config = dict(
    num_hidden_layers=11,
    vocab_size=2048,
    bias='none',
    tie_word_embeddings=False,
    batch_tokens=32768,
    train_tokens=345500000,
)
MLP neurons of a small language model. Each row is named by its layer, matrix (gate and up: input weights) and neuron, and shows model dimensions 256-351. Each number is 128 + 24 x the weight over its row's rms, rounded and kept within 0 to 255. A neuron's up and down rows have the sign that makes its largest values positive.
A block is one neuron, or neurons of one layer that tend to fire together. Before each block is what it responds to, as a language model described it from the Wikipedia text at the highest values.

Responds to: Short subword pieces in the middle of common words split into several tokens, e.g. se-ni-or, ra-ti-o, Nebr-as-ka, Emp-er-or, S-up-reme.
L8.gate49 [163  90 104 129 124 134  92 121 117 120 128 153 141 115 174 133 109 119 133 143 136 103 107  95 144 120 105 126 118  77 104 114 113 132 140 138  94 181 120 120 144 164 114  98 139 117 124 152 105 103 116 151 100 138 112 113 141 151 146 172  94 174 131 165 140 117 137 104 131 119 182 116 115  95 115 101 148 101 104  87 117 108 144 148 131 143 126 152  97  85 142 138 145 150 141 141]
L8.up49 [176 144 119 109  95 122 109 109 135 124 120 121  72 120 132 167 191 141 131  90 136 111 142 113 163 104 149 149 120 147 134 150 112 133 176 121 137 154 124 203  82 174  93 124 135 135 110 138 133 107 116 116 113 155 121 132 113 100 161  99  97 154 133 147 130 102 152 120  96 106 181 146 148 122  97 128 122  73 118 123 148 101 138 163 121 136  92 129 113 142 141 176 163 152 134 117]
L8.gate170 [128 143 159 143 119 132 130  84 132 125 125  75 123 118 206 122 106  82 117 141 163 113 133 114 125  91 124 127 133 118 153 113 107 165 128  99 141 127 144 137 150 175 111 182 125 111 100 141 137  91 103 108 164 124 101 162 173 125  84 135 134 103 121 122 137  95  99  89 122 119 152 140 141 120 144 110 106 127 162 108  92 127 143 143 137 119  91 145 122 164 145 106 165 116 104 165]
L8.up170 [128 161 125  94 153 103 125 124 139 150  86 117 108 101 143 122 120 115 142  92 155 136 116 100 118 118 129 138 116  99 114 121 163 142 142 128 130 146 136 159 127 153 140 120 164 174 127 162 116 126 139  95 114 177 143 140 133 121  97 122 129 148 164 122 113 125  91 110 124 125 181 159 119 146 151 135 151 101 123  79 112 128  98 137 140 113 111 119 169 162 145 179  96 129 128 133]
L8.gate184 [ 82 163 147 117  42  92 131  75 154  90 108 115 158 137 124  79 112 118 146 146 106 139 112  67 135 116 128 126 153 115 130 135 104  98 156 162 123 120  63 138 150 168 153 174 103 152 155 113 135 119 140 119 147 132 161 139 141 151  81 153 104 154 110 144 116 124 125  58 117 150 179  88 135  81 142 114 160 160 127 103 159 134 140 121 141 157 130 138 147  81 163 122 168 144 149 138]
L8.up184 [141 157 185 132 131  79 129 106  86  80 105 130 148 168 112 167  55 115 137 140 149 154 106 147 141 122 126 108  93  87  97 145 142 129 134 107 135 114 153 162 101 144 123 147 111 180 151 123 129 122 107  92 100 166 145 168 142 141 160 134 154 155 165  97 105 150 113 148 127 151 148 174 140 117 144 109  99 147  89  91  66  98 127 121 164 120  67 127 146 139 149 125  93 107 135 166]
L8.gate374 [164 125 122 110 161 136  81 120 162 119  75 103 127 100 165 136 116 134 129 173 137 116 131  94 119 139 116 111 107  98 130  89 100 122 107 129 107 120 139 114 120 175 155 173 137 159 122 121 158 120 102 132 126 131  97 140 128 155 115 157 118  86 103 147 169 135 127 104 118 132 133 140 120 121 102 139 142 108 140 178 113 123 153 105 200 123 142 160 139 128 152 106 162 158 167 170]
L8.up374 [133 111  95 103 164 131  87 101 121 129 120  70 107 113 141 139  92 126 164 152 129 100 139 126 102 126 172 146 119 102 125  66 127 129 117 102 129 143 105 132 123 154  97 112 120 190  98  95 198 154 115 139 112 165 150 140 140 150 134 126 117 115 155 187 145 113  92 135 112 165 114 155 143 168 130 142 137 160 130  97 165 183 103  93 154 119 123 126  92 116 181 140 126 128 138 134]

Responds to: Short pieces that finish a word split into tokens, strongest for the e or ing ending "creat" (create, creating), also y endings (heavy, ceremony, By) and duc in products.
L3.gate4 [126 119 113 127 112 121 138 110 103 115 151 162 116 126 127 142 122 135 108 146 127 151 116 141 163 135 125 103 147 194 122 146 123 143 109 135 122 129 123 141 116  99 132 140 139  63 120 134  79  60 146  97 114 160 107 138 152 132 120 146 159  84 153 114 115 124 184  87 116 157 140 164 118 142 146  98 156 141 113 138  83 132 138  81 111 118 123 133 134 119 171 136 132 145 155 119]
L3.up4 [122 140 164 112 121 137 151 142 132 162 109 125 142 107 129 120 120 120 161 135 132  87 122 146 112 101 142 141 124 110 127 145 116  79 148 106 101 170 168 133 142 153 124 138 106 149  70 114 135 136 133  97 142  72 117 145 129 142 130  85 108  97 172 159 143 106 126  98 111 152 129 171 154 119 152 134 107 100 172  88 115 166 123 125 142 113 113 139 134 144  84 163 170 129  92 161]
L3.gate231 [109  99  94  88 115 135 121  96 147 156 126 149 120 111 138 160 120  95  95 169 120 139  93 102 121  86 144 122 120  98  94 138 116 172 118  87 109 164 144 161  99 124 155 144  73 144 150  99  78 126 162 120  91 117 140 115 129 152 109 150 118 154 115 106 120 132 136 145  93 121 180 118  79 123 103 121 115 112 117 117 128 110 128 116 116 144 161 147 146 120 146 157 132 145 112 104]
L3.up231 [127  59 126 112 104 118 147 145 158 185 159 149 150 134 157 149 160 126 123 142  93 153 111 120 137 125 167 141 120 155  83 150 153 137 140 103 135 153 114 138 107 133 131 128  92 104 140 100  98 139 162 106 134 163 113  97 142 128 127  99 123 166 121 106 102 146 179 101 116 139 153 134 136 154 143 136  90 113 140 141 174 108 128 168 133 151 128 148 142 155 145 134  92 161 149 148]

Responds to: Fires mostly on the Mc at the start of Scottish/Irish surnames (McKenzie, McGowan, McCain), plus weaker hits on other word-start or mid-word fragments such as w, W, gr, s.
L3.gate200 [163 135  95 109 131 160 147 111  97 175 135 144 115 109 106 119 156 100 136 164 138 117 118 118 141 113  95 130 126 132 119 136 116  97 125 133 124 144  98 143 130 162 138 147 126  92 122 155 138 127 157 100 121  96 129 128 165 157 105 146 161 149 122 146 156 128 137 137 105 143 108 131 165 136 129 107 119 124 106 106 138 138 174 129 112 130 107 142 127 122 154 118 107  91 115 145]
L3.up200 [107 182 129 138 121 137 127 141 139 125 149 144 104 142 111 136  67 136 139 138 104 137  97 133 132 145 178 125 117 137 131 109 117 137  99 101 161 174 159 160 129 116 140 130 112 155 143 141  86 156 163 127 127 132 103 172 121 118 178  90 134 105  88  90 125  83 142 156 150 111 102  93  96 126 123 110 160 160 114 160 126 146 135 132  99 117 170  83 158 139 148 149 130 142 108 125]
L3.gate314 [111 137 120 142 114 153  94  97 138 123 116  81 114 134  92 125 122 119 118 130 114  99 101 119  81 120  89 122 113 113 116  98 158 142 143 105 142 105 145 147 140 125 126 112  99 123 131 180 129 111 118 130 132 139 169 147 107 135  78 149 108 138 133 108 108 118 155 125 130 112 168 102  94 149 117 150 143 125 145  79 110 133 138 116  96 121 142 114 122 119 136 145 152 141 146 131]
L3.up314 [137  99 174 139 116 139 120 156 166 106 138 109 110 123 127  90 105 159 159 102 155 101 101 170  90 153 143 133 132 122  99 113 148  94 124 136 166  98 122 163 148 146 127  72  95 102 124 133 157 129 136 134 123 156 146 151 110  94 107 140 134 110 147 134 103 170 130 139 110 107 158 134 145 121 137 171 125 108 150  90 132 124 131 126 145 118 135  93 116 111 149 141 148 121 160 104]

Responds to: Short mid-word pieces, often one consonant, right after a split word start like o, de, a: o-b-jective, o-b-vious, de-d-icated, a-p-pointment.
L7.gate2 [ 89 132 154 155 130 144 129 140  89  91  95 137 126 112 128 148 132 163 138 141 126 151 112 137  96  99 133  80 105 187 145 122  72 107 149 152 156 102 121 158  94 116 100 140 137 125 136 137 138 131 129 153 133  86 154 119 149 134 137 126  97  98 119 133 107 130 126 148  93 165 155 176 140 114 142 134 126 114 149 129 109 141 131  60  99  81 117 128  73 154 124 125 143 146 135 125]
L7.up2 [165 126 166  92 158 120 110 103 133 139 120 124 117 117 121 146  95 163 119 209 123 131 114 119 110 119 164  93  95 146 104 147 147 112 137  77 130 141 167 144 126 116 136 121 108 189 100 151 141 133 131 162 147 164 110 130 117 125 120 150 104 158  90 130 143 103 127 125  76 134 121  85 126 129 104 145 143 118 140 141 154 130 148  83 111 129 138 146 124 102 100 162 126 128 164 140]
L7.gate7 [136 129 146 117  95 137 141 139 129 104 108 140 128 161 139 117 142 126 153 175 107 124 150 165  93  99 133 122  97 113 141 155 100 106 120 100  94 129 146 121 187 143 144 128  83  92 127 106 150 150 134 131 124 122 120 113 131 147 106 126 118 108 164 116  80 122  97 140 104 106 144 176 139 117  95 122 141 144 102 124 125 144 104 122  90 113 166 110 126 106  92 140  97 159 147 132]
L7.up7 [132 136 113  90 120 169 157 121  95  98 117 137 132 128 114 146 166 142 109 137 144 121 135 154  99  95 141 145 106 152 128 126 108 168 132  96 134 151 157 156 108 166 131 145 151 127 128 115  97 127 139 144 130 182 120 106 145 155 100 110 133 147  94 153 124 146  62  96 132 140 140 127 125  99 145  92 123 111 143  88 171 135 100 135 138 104 110 135 122 152 134 143 140 117 148 160]
L7.gate85 [159 151 173  91 109  96 122 112 105 111 100 156 102 154 112 142 134 133 194 130 143 101 103 119 140 132 127 178 148 112 145 133 146 124  92 113 164 142 111 141 120 138 117 161 126 158  80 133 115 115 143 112 132 110 137 162 105 160 133 138  66 130 126 131 141 159 150  95  60 108  99 123 143 109 151 160 107  92 108 132 104 133 165 120 149 137 117 111 151 137 175 150 154  97  97 126]
L7.up85 [150 131 137 117 116 179 143 105 126 173 151 140 143 122 117 145  91 108 133 117  98 140  98 144 126 170 102 129 148 144 114 128 121 135 133  86 108 133  79 100 141 125 141  98 137 103 154 160 120 150 128 163 144 107 135 101 133 160 134  98  86 143 106 110 146 153 150 102 130  69 163 129 137 118 108 125 151 115 113 124 141 133 137  67  61 116 124 137 114 105 170 139 131 113  99 121]
L7.gate155 [129  99  88 105 128 143 108 127  84  89  99 148 102 126 103 115  98 125  97 145  95 136 145  99  98 136 140 153 126 167 120 107 107  97 128 117 130 132 139 159 173 157 139 111 136 112 144 126 146 120 117 157 107 123 143 112 194 142 116 105 157 110  80 147 128  91 106 108  95 114 138 145 118 103 103 107 108 125  90 103 166 134 116 119 103 104 123 111 180  96 125 150 135 129 120 183]
L7.up155 [149 146 141  85  89 135 122 125 126 113  76 137 170 143 105 140 123 183 118 111 119 139 138 196 137 135  94 143 151 130 150 118 134 106 159 101 140 129 129  87 183 128 149 132 112 117 131 162 125 146  99 121 122 113 135 127 151 167 124 121 109 133 111 190  77  99 156 104 170  90 142 119 112 125 116 164  63 116 133 129  97 102 149 149 119 136 138 123 144 121 115 141 122 135 157 131]
L7.gate240 [116 111 103  97 104 152 163 116  95 154 136 148 119 159 133 173 150 127 161  93 204 138 137 133 147 122 116 107 139 106 122 114 111 124 118 140  98 130 106 121 145  99 119 101 108 109 121 141 100 101  88 115 127 157 129 141 128 144  98 131  90 129 117 165 101 126 168 125 110  83  95 167 143 143 137  67 103 182 118 168 111 121 124 129 147  88 118 139  97 143 190 130  69 109 157 132]
L7.up240 [108 124 135 137  92 126 157 125 106 174 103 155  91 136 105 112  83 118 144 115  97  92 115 125 159 148 134 135 147 143 101 138  88 151 137 111 138 125 150 114 136 117 120  88  83 127 156 109  85  71 106 136 145 145 117 108 131 155 118 137 124 120 136 150  99 111 133  93 112 129 164 104 139 101 153 123 134 111  84 116 118 108 154  53 109 127 132 163 107 146 104 110 158 112 182 151]
L7.gate342 [186 118 149 136 110 134 111  79  90 188 116 117 177 115 118 150 122 133 125 172 142 117 129 150 133 124 140 124 151 101 110 109 140 104 134 110  70 102 125 122 129 136 175 144 113 164 114 148  97 130 176  92 184  97 137 120 123 132 119 151 131 134 120  68 140 175 162 112 150 134 103 146 143 157 120 114 124 156 132 153 105 149 139 110 144 137 138 169 143 174 166 150  96 126 132 123]
L7.up342 [132 126 181 156 152 102 128 140 109 167 136 113 155  99 129 130 118 160 137 145 116  72 140 114 101 192 130 118  81 108 101  94 154  56 119 131  78 110  90 149 105 124  74 147 137 137  96 126 103 165 171 115 137 110 105  80 135 140 121 120  70  92 127 119 151 130 150 149 136 146  87 123 136 171 141 135 116 156  94  78  96 154 121 131 193 123 162 131 130  86 152 160 120 160  94 121]
L7.gate356 [140 104 117  92 178 108  69  97 136 157 150 136 132 126 135 102  93 113 124 128 168 140 117 123 116 107 148 103 135 135 141 118 146 164 111 124 150 144 135  95 133 171 146 151 105 134 141 168 128 101 156 137  92 133 120 151 144 139  86 145  96  76 114 105 124 101 130 178 125 107 129 175 137 135 117 144 112 132 101 187 102  92 132 111 120 122 137 119 102 117 120 122 160 116 127 141]
L7.up356 [ 84 115  85 143 122 104 150 127 125 128 136 122  92  89  80 147 157 109 122 103 133 109  90 133  60 147 113 102 113 103 132 114 121 126 119 146 112 151  95  98 182 166 177 107 124 138 117 153  85 119 168 136 127 130 150 133 119 141 124 118 163  68 135 128 154  93 104 121 154 154 136 134 144 166 135 125 132 123 111 114 122 141 145 126  95  85 149 123 108 162 130 167 147 105  93 122]
L7.gate373 [146 117 122 110  94 142 124 174 126 112 142 123 109 110 144 130 143 145 110 176 122 104 117 153 105 113  81 114 142 123 142  70 142 117 101 110 117 110 136  91 158 157 129 132 122 109 147 104 118 117 126 109 107 120 138 123 121 122 141 105 110 102 156 150 147  93 127 139 123  85 135 126 170 115 139 142  96 113 128 157  90 105 121 111 149 149 134 131 131 132 136 122 167 108 166 144]
L7.up373 [121 136 129 153 154 109 114 148 140 132 133 103 158 120 142 151 162 152 122 153 163  98 119 142  89 129 125 118 126 172 122 140 180  67 110  90 100 129 105 138 113 141 110 107 135 115  99 116 171 119 138 135 115 110 146 108 126 124 153 149 143 135 123  86 171 131  57 132 124  99 117 130 114 131 157 118 123 113 192 146 116 111 168 132 102  96 115 112 145 138 124 139 144  81 135 143]

Responds to: Middle subword pieces of common words split oddly after a short prefix, e.g. howe-ver, e-duc-ated, se-ni-or, confe-der-ation.
L7.gate1 [167 161  87 134 111 157  93 161 111 150 111 123 134 118 115 115 133 103 130 115 136 121 149 127 121 117 131  99 166 102 110 137 107 124 147 143 110 144  98 115 124 129 102 178 131 125  85 127 165 105  92 126 138 139 122 125 111 178  91 171  55 127 136 157 108 104 158 152 124 142 158 150 132 137 107 131 107 127  89 170 122  92 174 118 153 101 159 169 146 115 164 144 117 100 140 106]
L7.up1 [112 113 122 145  92 149 102 118 134 130 133 116 116 197 165 166 131 146 130 101 103 130 110  70 111 124 120 126  93 150 119 118 127 103 146  86  77 139 117 164 145 113 105 125 105 142 111 161 121 114 128 123 127 119 141 116  83 141 113 118 145 133 133 130 122 135 149 110 102  99 144 141 134 115 141 118  90 135 151 133 130 111 169  84 183 149 130 162 100 132 142 150 140 158 113 100]
L7.gate21 [170 160 132  86 131 114 156  93 116 144 156 114  73 140 152  70 153 142 143 139 156  88 152 117 122 129 169 163 101 171 184 120 139 130 133 115 131 147 111 134 132 141  99 173 132 130 105 123 162 101 141 137 161 105 162 178 159 138 114 131  88 158  92  90 129 106  86 133 128 144 111 107 144 130 139  90 107 166 107 111 147 145 145 116 129 160 105 159 157 151 140 130 128 114 148 133]
L7.up21 [101 127 145 122 106 166 129 120 124 147 113 130 112  95 131 126 170 156  99 133 108 157 109 176 142 101 161 132 154 162 108 110 140 125 143 134 106 118 144 116 133 183 141 142 171 169 116 101 128 145 114 150 105 103 125 147 175 139 120 141 128 119 157 119 117 113 146 160 116 167 145  98 166 146 121 135 194 149 144 101 126  93 117 115 131 108  92 128 120 102 158  98 135 132 103 136]
L7.gate77 [160 153 133 143 111 145 143 143 132 135 119 155 113 132  85 111 123 134 130 153 192 127 113  74 126 143 125 108 152 154 147 169 135 169 115 102  96  94 123 143 168 189 141 157 113 132 117 136 145  97 163 129 136 119 146 135 174 147 132 163  96 150 117 134 121 125 141 120 131 136 115 186 110 128 151 137 171 143 138 158 109 107 125  91 150 125 133 139 152 131 111 116 151 123 124 162]
L7.up77 [112 115 112  90 176 104 133 143 124 121 142 119 136 144 159 151 148 132  94 139 140 118 133 131 122 108 127  89 128 106 128 141  94 102 118 130 134 129  98  90 140 128 138 115 129 141  83 115 177 115 160 118  74  82 148 176 112 144  96 136  94 128 140 145 174 121 147 121 120 132 130 126 116 134 112  87 104 178 109 120 141 133 136 102 159 144 145 139 120 109 142 107 142 204 145 146]
L7.gate134 [ 57 104 112 144 129 139 121 155 165 151 122 107 109 125 129 126 116 150 154 117 136 133 102 130 127 130 116  75 139 123 100 110 119 156 128 154 147 164 146 150 131 156 141 157 121 155 115 162 122 111 144 103 165 131  95 139 115 150 108 155 106 117 180 148 120 142 129 144 148 108 133 166  90 128 108 124 126 146 129 141 118 127 157 153 184 125  92 150 119  97 128 101 143 133 141 110]
L7.up134 [ 84 130 117 120 126 143 153 157  82 104 104 133 125  98 127 141 146  86 117 124 165 160 139 151 114  91 102  96 142 110 134 140 110 138 184 150 119 158 173 122 131 158 143 123 152 120  60 149 159 118 112 121 125 113 122 145  86 122 113 136 128 140 139 119 143  96 125 135 145 103 124  81 128 175 125 150 111 150  96 100 103 118 122 117 134 126 145 135 131 166 101 113 136 101 172 109]
L7.gate145 [163 136 123 142 170 154 101 124 115  76 113 115 141 122 151 136 130  92 119 169 142  73 138 102 122 130 151 125 116 147 103  72 147 105  87 149  99 117 155 160 124 140 131 136 130 136 127 118 141 138 188  75 133 131 172 133  78 116  60  78 102  84 136 137 150 111 119 137 105 119 132 141 147  93 145 112 164 135 110 147 102  98 139 123 152 115 136 156 141 124  92 109 147 130 126 127]
L7.up145 [136 113  92 139 142 171 160 148 121 129 108 137 141 130 105 158 167 141 131 153 100 135 145 168  98 107 129 106 100 132  88 132 111 123  92 127 136 129 130 119 143 124  95 180 136 120 150 113 184 104  99 106 115 163 165 124 111 131  98  99 110  97 135 149 105 131  82 122 129 120 121 131 162  95 126 129 126 115 139  94 101 117 153 148 143 105  82 143 116 152 149 124 107 143 162 105]
L7.gate290 [181 137 147 124 133 151 137 168 120 114 115 147 117 149 173 151 102 136 131 188  99 104 145 120 176  89 136 105 144  91  91 160 125 143 137 116  92 146 115 109 141 162 115 157 108 135  84  90 100  87 126 132  83 162 149 143 121 161 121 135  95 111 150 119 103  74 134 116 104 121 128  89 120  99 109 114 142 115 102 147 104 124  94 146 127 133 116 144  97 108 134 149 138 149 137 180]
L7.up290 [117 131 127  86 157 104 132 111 166 173 109 127  94 127 143 133  86 145 110  69 152 141 114 163 152 125 132 108 120 163 153  94 106 137 133  88  92 106 109 156 124 115 141 137 180  77  89 113  86 141 158 135 125  78 142 103 106 128 151 151  95 141  92 126 126 125 116 127 145 152 130 147 148 120 150 100 137 116 174 108  97 138 111 108 160 119 104 120 114 125 115 128 167 102  90 123]
L7.gate348 [ 99 119 123 121 193 101 102 132 122 143 115 177  90 140 132 151 105  88  96 159 141 105 114 128 133 103 113 102 107 173  90 108 112 158  88 124  86 158  97 166  91 130  67 167  98 103  74 105 147 163 163 116 111 147 108 147 101 122 131 143 101 160 113  82 145 108 127 123 160 142 154 149  78 109 131 128 123 151 135 162 112 152 124 126 152 170 117 153 152 150 147 127 102 133 138 122]
L7.up348 [163 108 158 108 170  86 125 141 174 101  85 120  90 144 156 121  70  98  75 154 159  83 110 145 103 145 171  89 158 123 120 103 107 135 108 151 104 177 130 121 112 184 117 148  81 104 150 121 100 132 131 141 141 143  97 163  97 125 168 151 120 125 136 147 103 129  93 100 111 149 173 162 119 131 150 141 138 157 126 125  91 129  85 134 140  82 142 112 144 137 119 174 177 168 153 138]
L7.gate351 [ 91 133 144  87 113 131 166 135 146 110 128  87  98 131 160 105 114 134 119 153 113 116 128 168 173 130 115 125 155 133 111 141 108 103 161 107  95 149 107 139 154 135  89 155 130 149 101 136 103  96 110 171 103 117 140 139 143 123 136 160  88 139 128 123 109  91 193 125 156 126 116 124 126  90 121 134 108 129 167 144 125 153 117 122 128 110 134 149 128 154 120 100 102 143 144 143]
L7.up351 [133  90 121 121 157  96 124 148  69 131 118 123 158 167 142 117 114 114 102 123 166 120 129  89  82 142 107 118 145 100 156 110 137 135 130 167 128 157 113 130 102 117 112 133 108 134 107 148 133 122 117 112  93 109  97 168 144  96 124 137 134 101 114 152 143 122  94 126 103 159 113 146  82 127 149 133 121 156 136 140 152 126 128 108 164 147 144 145 141 142 113 139  95 161 130 155]